config.yaml
n_head: 10
head_dim: 64
activation: "relu"
rope_base: 10000.0
rope_fraction: 1.0
parallel_block: false
init_std_qkv: 0.016
init_std_o: 0.00376
init_std_down: 0.00376
schedule: "cos"
seq_len: 1024
train_tokens: 1690000000
MLP neurons of a small language model. Each row is named by its layer, matrix (up: input weights) and neuron, and shows model dimensions 304-431. Each number is 128 + 24 x the weight over its row's rms, rounded and kept within 0 to 255.
After each neuron's rows, "fires on" lists the tokens most often at its 100 highest values on Wikipedia text that the model never trained on.

L3.up1775 [131 116 105 119 170 136 163  85 110  90 184  83 131 112 146 142 144 126 131 146 132  96 118 148 144 172 107 170 147  65 152 151 196 105 142 137 140 121 143 104 148 136 102 157 118 110 123 124 123  73 153 143 110 147 118 109 141 116 139 141 115 115 166 146  88 163 155 145 126 112 136 134 125 146 169 112  82 139 112 148 114 158  88 139 121 116 165 140 124 165  78 145 202 113 128 134 174 147 131 156 148 119  95 150 154 128 152 150 111 105 135 141 144 100 112 151 130 154 109 182 113 136 121 163 104 123 149 155]
fires on: " as", " -", "\n", " |  |", " | | | |"

L3.up1851 [128 163 113 169 131 164 104 134 137 130 132 125 135 133 162  93  77 109 102  77 116 113 120 115  92 123 152  92 137 121 167 127 143 128 119 156 124 142 162 107 112 128  85 160 132 123 128 134 174 129 110 133 169 170 104 162 178 146 153 132 117 156 130  89 112 115 134 156 139 129 111 126 110 101 151 115 142 128 107 104 151 146 165  99 126 130  75 109  95 170 103 116 105  63 138 136 140 103 125 176  89 129 129 120 123 138 170  95 101 159 136 133 160 152 145  73 115 143 143 163 138 150 128 107 103 130 118 162]
fires on: " | C", "- C", ", c", " C", " a c", " the c"

L3.up2207 [123 120 132 101 135 138 145 162 152 131 144  95 128 110 186 130 124  80  98 122 110 145 111 149 146 132 150 131 147 149 124 118 130  71 157  85 130 162  93 115 124 177 147  87 141 142 130 126 144 123 109 129 163 142 122 168 145 153 120 102 125 131 178 135 136 116 166 126 143 145 110 138 130 107 109 130 128  84  93 110 116 122 111 136 155 157 138 142 142 110 134 121 107 139 118 106 101  88  93 117 112 166 109  74 171 115  98 113 143 145 164  72 155 126 101 111  94 104 117 133 120 115 125 163 143 142 121 134]
fires on: "\n", "\n\n"

L3.up1806 [142 144  91 106 152 173 147  84 149 135 184 169 118 110  98 131 137 132 138 101 156 138 173 109 147 110 119 145 135 153 149 115 110 151 159 113  90 133 101 152 107 142 133 167  85 137 156 141 116 111 122 149  95 132 148 145  87 131 154 146  88 145 125 120 107  94 127 140 129 127 149 125 127 121 163 110 161 133 124 185 134 108 123 163 118  84 117 156 129 134 148 113 131 124 139 153 142 159  83 105 123 166  99 179 128 123 183 138 145 130 111 115 154 126 137 116  97 117 105 154 159  83  95 145 117 116  93 105]
fires on: " and", " in the"

L3.up196 [ 91 147 150 159  87 106 169 152 106 133 134 156 118 142 115 138 125  89 115 151 135  80 133 164 113 113 115 148 124 119 144  77 139 141 141 128 133  80 134 135  97 114 100 111 122 165 122 123  81 113 138 118 143 123 142 179  86 116 156 118 122 155 141 125 124 159 102 110 108 110 135 113  90 140 146 134 129 140 131 171 158  77 120 175 102 141 104 108 112 101 103 110 112  92 111 131 120 132  78 149  97 111 102 155  96 156 160 123 126 173  99 126 128  96  86 130 114 121  85 127 130  91 137 128 158 147 168 159]
fires on: " |", "\"", ")", ", ", " (", "s"

L3.up639 [105 164  82 101 127 102 118 102 139  82 108 108 116 144 175 103 145 115 118  96 155 125 114 118  80 164 100 151 156 159 126 108 161 163 146 156 111 188 112 159 163 129 126 123 166 169 176 149  80 121 124 148 123 104 114 130 115 177 116 150 116 108 110 145 118 145 157 135 114 159 122 139 114 146 154  87 133 125 112 121 126 178 129 129  84 172 110 152 131 167 138 138 123 143 149 164 118 131 170 161  86  88 104 153 114 149 148 133 112 157 163 157 133 109 108 125 134 164 159 155 130 157 106 129 123 156 137  93]
fires on: " | ", " |", "\n", "; ", " | .", " | Lost"

L3.up1181 [ 96  90  93 134 115 159 166 147 128 149 120 159 106 120 168 103  97 110 152 113  98 160 129 103  96 100 145 106 125 122 147 108 128 155 134 110 134 136 154 121 127 130 118 144 124 140 155 115 147 118  68 136 141 115 130 119 161 116 140 145 153 155 193 130 118 152 122 149 125 106 101 118 144 107 125 142 128 132 124 124 114 136 151 104 109  99 123 103 126 157 140 128 117 127 121  85 128 160 106 109 140 145 144  63 135 158  96  74 140 143 146 101  99 185 186 146  97 101 150 169 119  80 124 130 118 150 140 126]
fires on: "\n\n"

L3.up2189 [ 84 101 104  74 129 154  75 141 111 110 161 139 141 146 146 111 122 124 115 123 128 140 117 112 120 118  68 135 123 150 172 120  92 129 138 153 119 117 124  97  85  92 136 129  79 110 150  91 145 144 118 120 117  61 145 132  98  73 146 108 153 137 107 166 164 123 146 101 101 128  82  95 111 158 108 164 112 159 145 107 180  96 105 132 136 181 115 107 130 113 130 155 158 149 119 100 152 138 138 134  87 113 130  99 132 109  92 117 116 137 121 141 134 115 143 128 142 148  99  90 138 105 118 101 154 123  94 119]
fires on: " | ", "\n\n"

L3.up2263 [124 136 129 156 129 126  86 141 127 100  97 140  83 100 129 152 107 101  97 135  94 116 135 140 115 169 169 127 120 135 179 120  88 130 111 164 132 143 140 129 115 159 168 113 129 127 151 114 114 155 145 153  97 120 157 135 148 122 122 120 124 129 123 160 136 116 186 110 123  91  79 127 107 168 120 129 161 143  85 160 101 105 151 146  97 187 115 130 115 128 153 148 170 156 119 147 182 160 111 149 125 152 135  69 121 172 160 152 144 129 136 127  92 151 149 144 132  87 109 147 123  84 134 141 130 120  87 109]
fires on: " D", ", d", " d", " of D", "D", ", D"

L3.up420 [145 147  98 147 132 103 127 122 119 147 113 104 126 108 167 142  99 111 111 142 127 123 135 129 129 158 123 153 107 143 140 133  96  69  83 140 127  97 114 169  99 127 127 116 133 144 109 142 155 134 128  99 154 151 118 150 161 137 135 121 141 147 136  95 144 102 119 137 134 138  94 135 134 105 109 143 144 119 133 147 124 113 134 127 129 140 172 131 123 103 185 100 110 123 107 124 109 146 130 124 182 126 145 119  78 139 150 161 124 148 146 125 108 133 100 109 141 152 148 165 148 141  93 127 157 140 103 131]
fires on: "\n", " Rud", " Fer", "or"

L3.up1744 [148 153 142 147 166 143 129 139 139 130 111 115 111 108 129 127  99 119 118 103 105 133  69 114 134 108  91  87 116 132 105 131 152 100 141 112 100 163 124 132 105 115 141 137 112 138 118 129 111 148  44 140 134 130 149 158 109  83 123 147 112 128 146 132 124 144 130 108 149 153 107 161 119 132 143 130 151 108 128  92  76 127 130 122 145 120 119 126  88 121 118 130 118 107 167 126 112 127 115 156 146 153 104 102 125 141 100 111 125 112 103 131  99 123 119 178 154 175 124  98 122 123 136 160 131 161 127 117]
fires on: "\n", " |", "\n\n", " Japan |  |", "okyo, Japan |  |"

L3.up391 [144 150 128 152 130 133 153  86 158 159 124 103 140 141 172 149 122 161 148 123 141 156  85  85 114 130  90 163 115 122 111 136 146 130 165 130 114  86 194 136 121 127  91 135 125 153 107 104  88 154 154 123 121  86  91 156 103  93  89 120 132 170 102 138  73 122 115 138  88 127 161 128 139  94 155  98 150 118 135 145  85  86 112 145 122  92 100 100 129 170 146 109 129 132 110  79 143 126 103 122 132 115 104  88 121 142 111 146 169 120 116 103 111 102 142 128 127 133 140 147 132 154 121 153 111  85  74 151]
fires on: "ing", "\"", "ong", "i", " became the", " became"

L3.up2167 [ 84 130  89 153 156 160 127  95 118 115 112 137 140 125  76 145 169 116 109 125 110 144 154  87 113 130 166 116 169 157 120 130  90 123 100 105 153 173 146  84 100 145 116 104 121 142  85 105 130 158  95 101 128 176  86 111  97 131  89 111 115 100 137  82 102 134 163 136 102 128 120 122 111  90 149 117 123 152 113 122 137  85 159 154 141 136 136  82 125 145 122 127  75 119 159 133 117 122 107 107  78 154 146 102 124 164 139 127 142 118 127 124 153 120 150 101 122  74 118 170 171 134 137 127 128 104 167 137]
fires on: "–", " to ", " and ", "-"

L3.up1534 [131 169 132  90 142 120 141 123 102 133 146  97  97 144 191 154 131 112 166  82 125 159 154 148 124 161 116 136 122 143 118 150 144 147 136 121 132  88 160 138 100 121 159 146  97 135 106 138 138  92 143  87 138 103 144 133 141 110 115 132 102 101 186 132 122 110 128 132  71 163 151 131 168 157 179 118 117 102 137 141 127 129 160 100  90 132 119 111 142 101 143 166  77 134 167 123  97 179 116  88 123  99  91 135 184  82 145 151 144 129 104 108 134 121 118 130 145 157 140  93 178 111 138 113  95  98 165 140]
fires on: ") | ", " | ", " (", ") | −", " worked", "s"

L3.up1692 [155 122 119 152 118 101 149  64 132 140  92 150 121 170 167  92 146 137 116 136 114 140  73 139 105 174 118 124 157  86 108 131 113 122 125 133  87 125 128 151 150 164 103 122 140 162 146 139 149 154 118 100 164 143 107 136 122 145 154 150 161  73 103 150 127  87 134 143 134  97 150 163 146  76 109 128 142 151 122 106 116 181 124 125 107 130 143 125 147  84 122 124 143 131  84 135 102 136 124 131 120 139 151 133 160 144 107 131 107 128 129 126 131 121 140  58 143 193 131 145 138 145 132 138 120 124  99 116]
fires on: "\n"

L3.up37 [ 70  90 123 158 189  93 168  83 133 157 123 104 177 158 116 128 119 160 157 141 124 145 148 136 106 113 130 114  95 158 124 134 134 162 123 125 178 167  91 126 141 122 158 114 161  99 121 135  98 146 165 136 143 139 114 136  73 124 152 116  66 128 141 125  91 168 159  99 111 152 120 151 113 113 180 155 166 112 130 102 157 148 115 168 133 121 127 125 105 207 104 129 132 102 106 135 137 116 120 139 137  88 116 140  82 134 158 141 165 146 122  76 119 135 129 138 153 108 165 153 140 183 171 113 103 118 115 130]
fires on: "2", "1", " and", ", and"

L3.up215 [156 151 114 185 134 153 113 138  92 127 113 137 118 128 138 115  95 121 169 165 164 130  94 112 126 169 151 151 128 112 101 115 125 130 158 147 182 164 139 124 137 125 124 122 186  91 112 164  99 189 112 107 126 155 143 183 147  70 125 135 130 129 112 115 110 156 154 133 116 163 116 160 150 107  80 100 136 146 159 123 144  78  96 141 156 103 130 146 181  94 118 149 153 114 133 185 149 147 142 129 156  95 108 131 132 152 132 129 185 147 133 129 146 173 130  90 143 113 136 132 172  98 122  94 104 158 156 114]
fires on: " the p", " and p", ", P", ", p", "op", " of p"

L3.up2307 [134 121 149 169 148 156 117 167 111 139 130 129 102 125 124 101 155 124 149 118  98 124 126 141 126 102 106 115 166 112 137 104 127 142  85  83 103 119 151 122 120 143  96 118 131 150 118 116  86  91 128  98 134 130 118 148 141 132 124  92 150 138 112 140 138 141 147 140 125 133 127  80 167 139 146 163 141 159 136 111 115 135 140 123 160  74 156  90 104 140  64  64 178 168 133 139 113 129  90 151 137 109 103  77  91 124 142 148 146  94 140 172 140 129 182 151 112 171 103 137 115 137 153 157  92 124 111 123]
fires on: " on the", " on", " d", " on a", " r"

L3.up788 [154 103 114 139 119 159 128 101 145 136 188 117 107 163  83 129 153 138 156 121 143 114 145 145 122 116 110 105 129 111 128 133 115 139 109 176 126 104 166 120 103 127 138 172 154 132 114 143 114 106  89 104 110 124 160 139 141 163 153 154 148 136 166 153  93 150 127 156 126  79 116 120 140 128 177 113 103 100 106  83 140 153 119 118 125 104 152 141 142  86 102 133 119 116 125  99 125 123 111 152 145 130 118 165 126 124 131 146 104 142 124  91 167 176  88 105  98 110 122 129 101 157 165 132  92 131 135 146]
fires on: "\n", "\n\n", "| "

L3.up1484 [111 129 191 122 166 102 140 116 132 159 143 162 119 150 115 141 131 167  98 154 140 137 119 108 157  67 149 156 147 112 134 116 108 104 156 180 152 147  98 134 150 193 129 128 160 170 153 142  99 120 150 153 148 125 106 197 121 127 128 100 111 181 129 159 146 120 143 112  96  88  94 150 156  84 102 123 128 146 152  85 112 142  99 145 139 104 121 154 131 115 155 103 123 157 192 139 155 144 114 117 126 115 134 164  93 132 132 133 160 118 102  99 155 122 144 117 138 140 136 153 148 117 158 116 156 152  98 130]
fires on: " in", " in the", ":", "In"

L3.up2269 [152 136  86 149 162 122 168 144  88 126 129 102 156 121 140 127 158 124 123 134 133  66  84 147 177 114  97 164 140 134 165 122  73 150 112 115 130 163 129 146 134 121 161 162 137 117 150  98 163  86 124  89 133 142  77 154 110 122 135 159 132 131 154 164 106 141 157 135  81 122 100 135 107 128 123 127  98 126 139 182 123 132 146 143 100  83  99 118 122 147 144 155  91 128  92 150  94 119 106 114 163 122 104 129 122 146 140  97 140 190  91 124 111 128 134 119 173 141  77 161 137 145 133 139 148 120 122 113]
fires on: "\n", " and", "s and", "g"

L3.up548 [156 139 137 139 134 128 106 143 132 159 131 125 112 152  83 185 147 141 158 161 107 132 132 173 107 131  85 158 125 145 154  97 105 112  97  91 132 114 188  89 129 139 119 140 114 136 117  92 102 154 121 133 134 100 139 112 121 118 124 126 159 149 134 160 104 135 151 145 150 147 160 141 138 147 133 120 105 149 130 100 125 125 137 127  88 146  84 145 158 155 135 124 132 121 172 136  77  83 114 169 120 134 106  83 108 160 154  80 157  85 132 100  96 133 188 160 154 146 115  93 147 107  77 146 119 162 116 114]
fires on: " in the ", " (", " the ", "| ", "oin", " during the "

L3.up1122 [155 149 129 122 148 121 157 128 166 140 130 101 123 134 155  94 110 169 119 133 119 149 141 171 164  95 160  76 139  91 143 128 134 129 126 130 147 104  96 127 190 161 135 113 121 141 126 157  78 126 135 108 117 103 115 100 137 137 152  88 103 108 117 117  94 151  98 150 101 132 129 106 104  71 137 131 100 152 154 164  94 120  75 112 134 154 133 111 142 132 131 147 111  99 120 137 181 151  77 134 127  99 104 125 145 111 122 122 130 129 133 113 114 103 138 144  93 103 147 125 155 163 135  98 105 109 148 157]
fires on: " and", " To", " &"

L3.up1226 [ 96 107 121 104 122 125 120 126 161  68  95 161 138 151 146 112 109  97 129 124  95 115 122 128  94 113 125 129 105 149 148 118 127 127 120  87 109 111 110  69 136 134 159 142 134 120 125 100  93 137 125 137 149 141 119 139 105 108 170 182 117 152 123 107 130  93 123 148 127 121  71 154 158 104 105 146 115 124 129  99 157 116 112 145 134 151 140 126 136 107 152 142 111 172 109 142 152 140 135 170 112 107 121 123 110 123 156 148 131 164 113 103 124 148 133 145 106 125 115 155 120 125 141 147 132 160 124 157]
fires on: ", "

L3.up2246 [127 130 152 126 147 146 127 113 150 125 111 112 107  93 169 180 109 122  95 123 131  74 139 110 101 137 114 131 118 126 127 123 101 138 105 134 123 126 217 173 152  95 152 129 106  98 124 115 122 123 149  81 175 106 166 157 106  98  89 120 107 162 128 155 112 165 139 144 124 111 117  83 155 125 110 119 121 115  74 160 160 105 173 130 120  96 116 139 120 170  95 150 147 129 143 109  92 126 127 150 147 154 142 113 149 126 151 135 176 134 125 144 116 148 148 169 114 136 102 140 164 125 115  85 156 124 116  92]
fires on: " |  |", " |  |  |", "\" |  |"

L3.up1332 [151 106 148  94 158 124 114 136 124 137  87 104 205 131 151 128  92 117 145 106 151 135 152 140 137 140 148 125 135 114  89 168 135 158 110 149 122 144 136 132 105 116 161 155 149  89 128 100  95 140 146  70 122 132 150 122 147 103 124 146 122 154  94 145 103 105 135 102 103 149 132 125 124  87 133 175 150 185 144 177  97 127 140 154 154 145 159 165 182 132 102 134 133  93 134 132 105 147 137 120 149 148 180 172 143 118 149 131 129 102 129 117  93 153 129 117 161 104 115  89 123 124 183 117 127 124 137 139]
fires on: "1", "2"

L3.up213 [114 106 205 150 109 161 143 119 144 157 146 150 172 136 134 122 171  87  88 132 143 142 111 120  93 162 109 109  90 123 139 133 125 150 116 122 163  90 127 151 111 122 154  86  92 130 154 119 157 101  95 104 159 147 150 151 132 128 102 120 133 156 135  72 158 152 138  86 132 128 143 156 124 141 108 123 105 111 131 115 138  94 114 131 145 139 138 114 113 127 141 127  96 139 102 119  90 105 109 166 141 115 106 113 136 155 128 140 170 121 119 114 121 140 113  74 116 137 125 113 109 169 117 133  87 124 117 168]
fires on: ")", " just", " were", " |", " all", " are"

L3.up608 [124 133 146 138 108 163 116 111 133 159 172 129  71 150 134 119 129 150 119 128 127  74 123 124  93  84 139 126 154 139 123 161 124  98 114 129 127 158 136 120 103 147 130 122  99  73 131 116 100 151  88 105 133 113 150 142 157 123 108 144 131 157 126 151  85  77 139 134 131 158 140  97 114 137 141 128 154 145 140 142 141 105 108 133 117 154 171 134 165 163 102 139 154 136 136 120 116 149 102 118 124 122 134 160 121 123 148 126 155 176 155 122 143 132 127 123 121 123 141 116  99 136 114 169  86  98 110  88]
fires on: " M", " Records", " m", " National", " P"

L3.up1785 [127 144 112 145 118  98 153 146 153 104 164 168  87 131 119  96 111 114 128 139 138 113 127 134 152 157 137 125 160  98 117 106  97 102 147 139 147 103 163 166 104 126 144 136 111 132 112 133  67 102  91 100 121 135 110 103 182 128 142 146 130 166 103 127 111 108 100 116 158 162 118 130 134 128 117 136 124 131 109 140 139 151 158 164 119 146 104 154 123 107 105 139 153 102 116 147 107 129 116 122 137 105  89 127 152 149 145 161 129 123 109 106 121 139 121  95 176 112 165 168 157 141 161 131 153 130  95 132]
fires on: " the p", " and p", " P", " (P", " of p", " \"P"

L3.up353 [160 112 128 171  99 150 140 139 145 154  95 168 145 142 120 116 101 104  96 125 155 159 128 132 120 100 113 100  96 141  69 123 136 148 156 113 113 144 101 122 134 118  89  97 120 124 139 107  99 122 132  83 163 120 138 158 158 113 165 124  91 134 133 145 146 135 137  84 157  96 117 132 136  53 152 149 131 143 118 105 112 151  98 150 151 134 149 131 126 128 129 136 178 119  89 149 122 169 120 127 115 102 150  87 148 137 148 142 181 136 122 118 120 132 132 137 123 140 127 125  87 111 120 139 139 123 145 157]
fires on: ",", " and", ", which", " ", " |"

L3.up2160 [143  94 133 127  96  96 107 100 187 105 139 154 143 132 157 141 144 169 156 141 132  78 103 120  88 140 117 103 126  98 116 117 112 125 119  66 100 105 148 160 130 124 115 121 150 142 121  91 109 105  94 116 135 140 169 157 119 147  83 169  86 164  98 125 115  96 170 124 150 162  81 106  64  88 151 158 137 147 140 128 160 122 116 140 108 113 112 133 182 149 141 140 126 136 140 130 126 129 150 123 156 130 118 152 143 114 152 141 128 138 122 117 142 136  91  91 135 117 109 132 159  99 134 127 163 103 132 124]
fires on: "1", "–", "-", "2"

L3.up2556 [128 127 112 109 145 104 134 123 123 149 139 113 134 124 103 116 112 114 156 132 104 113 115 159 130  92 132 116 137 133 122 169 126 117 154 128 133 125 111 124  79 154 132 173 181 146 162 132  88 142 136 103 144 123 130 167 111 118 103 117 125 145 137 137 117 121 150 104 119 153 149 107  93 102 121 133 137 125 113 102 122 124 139 125 108  86 164 132 127 136 174 103 134 143 153 111 142 149 146 135 143  96  98 135 114 180 151 117 138 114 107  97 151 159 134 148 125 139 117 149  76 133 150 126 123  94 118  89]
fires on: " F", " in", " F.", "th in", " general", " In"

L3.up355 [137 135 176 139 173 135 107 132 137  98 109 121 159 120 143 107 131 119 156 136 102 133 124 145  95 124  96 125 116 128 173 109 115 141 128 143 151 144 136 105 121 112 130 101 123 164 103  95  98 110  98 147 132 108 101 129 114  91  75 122 146 133 158 120 124 123 109 118 101 184 105 103 153 145 158 136 163 135 119 132 151 141 153  79 119 107 103 122 124 124 123 122 128 140 151 181 101  91  96 145 111 123 172 120 136 124 160 191 151 153  98 175 129 113 179 131 153 141 122 141 116 128 135  93  90 120 128 108]
fires on: " '", "'", " ‘", "′", " |  |  |"

L3.up1038 [148 104 170  95 133 139 159 127 126 137 108 155  91 142 127 133 152 169 100 125 131 123  78  88 140 110 126 126 131 137 104 105 100 115 125 118 114  96  91 144 125 164 141 119 143 119 125 152 126  81 109 181  74 133 133 154 167 117  71 160  56 136 153 115 132 143 154 128 114 161 114 131 106 127 135 147 114 170 107 146 170 154  98 145 143 146 132 122 112 179 109 159 124 117 134 144 165 121 213 108 136 151 118 139 113 123 112 118 126 135 148 116 148 136 131 160 120 119  91 117 129 111 144 114 123  97 136 171]
fires on: " | ", " later", " eventually", "–", " finally", " first"

L3.up481 [112 132 119 138 129 106 149 125 138 142  99 148 139 165 162  88 149 113 102 118  83 134 129  97 132 135 144  60  79 114 113 145  89 110 104 119 102 161  98 134 105 109 122 123 110 146 139 121 121 137 136 121 157 137 138 116 172 129  93 129 151 168 118 112 103  69 132 127 128 105  97 114 108 123 129 126  88 142 131 171 135 141 123 123  99 135 139 139 144 120  91 176 135  96 105 117  98 157 151 154 165 138 169 139 115 129 136 153 138 132 132 152 161  94 129  86 114 147 101 121 126 156 110 110 103 122 165 138]
fires on: "1", "3", " ", "5", "0", "4"

L3.up1060 [ 96  89 128 135 141 121 170 170 114 105  95 127 164 136 144 134  72 171 144 145 134 107 120  89 122 139 170 127 125 163 112 128 109  91 113 122 102 145 137 170  60 138 128 115  92 138 137 139 128 140 137 157 103 129 137 131 130 152 137 122 142  93 147  98 137 106 158 144 108 129 148 129 108 202 157 140 134 131 136 157 151  70  96 148  88  99 144 152 123 126 133 142 121 113 143 146  96 135 120 119 125 114 145  95 131 108 129 141 160 114 111 126 149  81 125 134 104 156  93 141 106 123 128 112 124  99 108 128]
fires on: ",", " | ", "."

L3.up2097 [103 120  99  94 107 143 138  88 119 173 137 153 187 144 175 121 126 160 127 168 158 107 125 130 169 117 120 138 103 137 156 105 153 108 107  62 155 140 139 158 118 147 171 113 153 125 106 126  98 167 100 100 149 109 110 136 115 114 122 132  95 119 108 128 123 144 184 111 144 127 110 113 120 135 125 157 139 120 159  98 139 158 164 141 108 155 114 127 132 134 137 157  85 111 100 146 139 134 105 109 148 153 129  96 112 109  89 104 129 150  98 116 133 116 103 138 147 123 115 114 125 138 108 133  83 120 171 103]
fires on: ")", "–", "8", "7", "1", "\n\n"

L3.up942 [ 90 124 130  71 115 130 133 127 107  95  99 101 119 143 168 162  86 102 119 133  96 108 111 146 135 126 100 113 167 124 103 157 138  79 114 143 151 110 131 155 113 125 120 166 154 153 161 120 138 112 171 142 149 122 157 147 134 140 111 180 122 132 151 138 138 103 166 109 137 133 147 117 106 128 130 137  35 107 128 134 143 106 123 168 138 167 109 102 135 148 161 112 123  98  90 102 101 142  96 114 113 100 139 126 141 129 163 134 138  97  96 105 106 143 130 139 135  97 154  92 120 155 124 139 130 157 113  95]
fires on: "\n", " (", " (Z"

L3.up1516 [ 96 145 115  83  87 130  95 122 148 140 120 136  85 167 133 159 140  88 106 124 110  93 101 128 107  98 138 112 104 129 135 133 111 119  83  61 133 123 129 157 123 146  55 139 121 140 117 153 122 168 113 140 123 102 123 112 165 147 137 132 121 157 121 128 181  85 116 183 115 103 127 147 136 107 134 141 137 145 148 130 146 119 120 123 160 142  97 138 153 126  94 140 112  78 136  93 124 109 113 110 160 124 136 139 122 134 108 119 144 152 120 183 136 151  97 130 125 148 161  89 191 113 122 131 122 138 133 118]
fires on: " C", " M", " P"

L3.up2413 [146 129 100  83 157 124 110 147 123 127 111 116 125 120 145 144 123 134 176 107 132 111  90 177 115 155 101 145 139 124 123 112 133 128 132 119 108  91 138 155  99 137 109 145 145 128 116  98 102 127 122 155 116 109 108 133 127 170 104 140 159 130 147 148 138 104 159  97 111 126 131 116 135 145 108 125 104 129 146 183 114 165 126  85 142 126 139 141  87 102  98 141  92 132  77 145 137 114 149 141  98  98 171 115  66 114  98 118 132  66 158  83 149 134 142 141 136 138 131 148 134 115 123 101 158 165  97 131]
fires on: ";", ", and", " and", ", but", ", while"

L3.up2325 [105  99 143 123 165 142 148 120 129 152 126 128 158 101 200 140 143 112 161 154  74 113 121 131 104 108 169 116  88 118  98 133 141  98 159 142 133 121 178  96 143 146 122 116 131 114 109 133 119 124 119  97 143 105 105 155 113 162 128 174 102  94 134 134 184  84 158 128  98 119 106 111 124 129 130 105 119 109 160 157 119 116 133 144 171 142 111 132 135 161 145 166 100 104 131  97 144 120 122 137 132 172 157 113 124  99 148 129 169 165 130  92 187 141 114 123 140 181 145 150 115 158 122 127 120  73 161  87]
fires on: "\"", "'", "."

L3.up2521 [136 100 118 123 127 107  94 134 155 127 118 142 110 180 144 171 118 131 144 107 113 129  72 167 151 125 112 141 150 125 140 149 142  82 130 149 120 129 119 143 138 148 132 135 139 176  67 151 104 132 130 116 136 106 144 108 116 125 122 119 113 110 122 168 110 137 138 151 129 134  89 142 136 140 128 145 165 120  96 128 118 126  99 122 115 146 118 103 149 174 113 151 130 110 132 170 142 172 151 147 163 130  99  96 152 153 130 144 156 133 128 160 152 106 135 142 121 130 115 127 153 156  94 148  97 137 123 130]
fires on: ", D", " | D", " of D", "- D", " and D", "D"

L3.up132 [124 137 121 112 141 146 118 131 158 122 161 163 142 167 143 128 132 124 167 161 135 106  99 118 125 125 126  95 127 132 116 129  91 101 130  79 108 159 130 111 126 142 147 137 141  96 149 135 120  79 137 130 130 135 124 169 112 145 157 155 144 156 117 107  94 159 140 113 113 104 142  90 172 171 146 126 110 132 141  76 156 121 118 117 110 101 122 125 105 121 103 145 136 147 128 136  91 139 117 177 120 144 147 121 134 129 138 100 105  95 148 146 145 156 155 185 160 147 124  95 116 137 136 131  97 134 115 107]
fires on: "–", " | ", "; ", "| ", "-"

L3.up1793 [111 143 129 117 113 151 164 123 167 135 155  95 111  94 128 129 133 166 131 159 146 116 134 127 136 158  87 159 128 116 101 103 151 127 136 116  83 166 147 103 107 166 144  79 146 126 136 103  93 124 154  83 165  72 101 137 114 127 135 147 157 140 142 165 110 119  74 161 166 112 143 120 145  78 112  69 105 106 101 143 109 119 102  85 139 126  91 145 158 154 102 102 167 131 121 124 119 127 104 149 116 129 120 136  90 112 112 108 164 145 113 118  97 121 132 132 157  83 124 162 122 147 143 124 130 132 111 133]
fires on: ", ", "2", "| Win | ", "1"

L3.up1475 [123  98 118 137 141 173 102 121 168 114 164 159 109 133 107  99 132 165 115 100 148 150  91 124 143  55 109 140 128 126 170  82 114 132 126 112 124 140 126  56 139 106 126  96 118 161 142 103 105 108 116 140 127  91 137 100 149 155 171 161 171 151 197  68 133 121 179 112 135 117 114 137 105  96 155 164 127 118 141 126 185 151 124 165 115  63  85 105  98 128 121 155  97 179 113 112 119 100 104 127 105 150 145 141 159 137 149 146 162 106 149 141 155 140 107 109 120  89 128 122 138 140 134 149  93 112  71 127]
fires on: ", ", " in ", "2", " reform"

L3.up1945 [111 115 129 116 138 152 135 154 126 140 123 114 155 152 136 146 163 119 102 117 110 117 133 158 159  83  65 151 151 111 135 158 142 184 138 130 124 155  91 107 124  91 154 110 113 115  86 106 128  70 123 102 105 142 135 105 136 105 115 110 141 167 177 149 113 116 141 147 146 170 151 158 138 119 124 113 134 131  90 172 132 120 129 123 137 139 146 122 131 164 112 114 114 130 101 139  88 142  85 146 112  84 100 127 112 150 146 129 154 130  95 190 120 161 122 146 136  90 125 141 132 122 154 123 127  75 109 164]
fires on: "2"

L3.up549 [141  85 143 156 161 168 102 121 155 171 143  79  93 119 132  98 142 102 126 101 117 150 156 149  98 161 134 132  90 111 168 141  77  99 166 166 172 150 139 145 126 166  92 121 143 139 107 129 137 141 122 159 118 140 112 107 117 126  96 128  98 131 163 141 132 130 169 133  98  91  94 106 153  89 115 182 155 115 170 146 139 166  89 136 139 111 119 145  97  79 101 154 151 127 114 132 135 129 135 132 124 108 112 118 134 123 102 104  99 149 101  99 139 112 133 162 131 111 122 129 176 135 123 112 132 126 159 104]
fires on: "\n", " As", "1", "As", "When"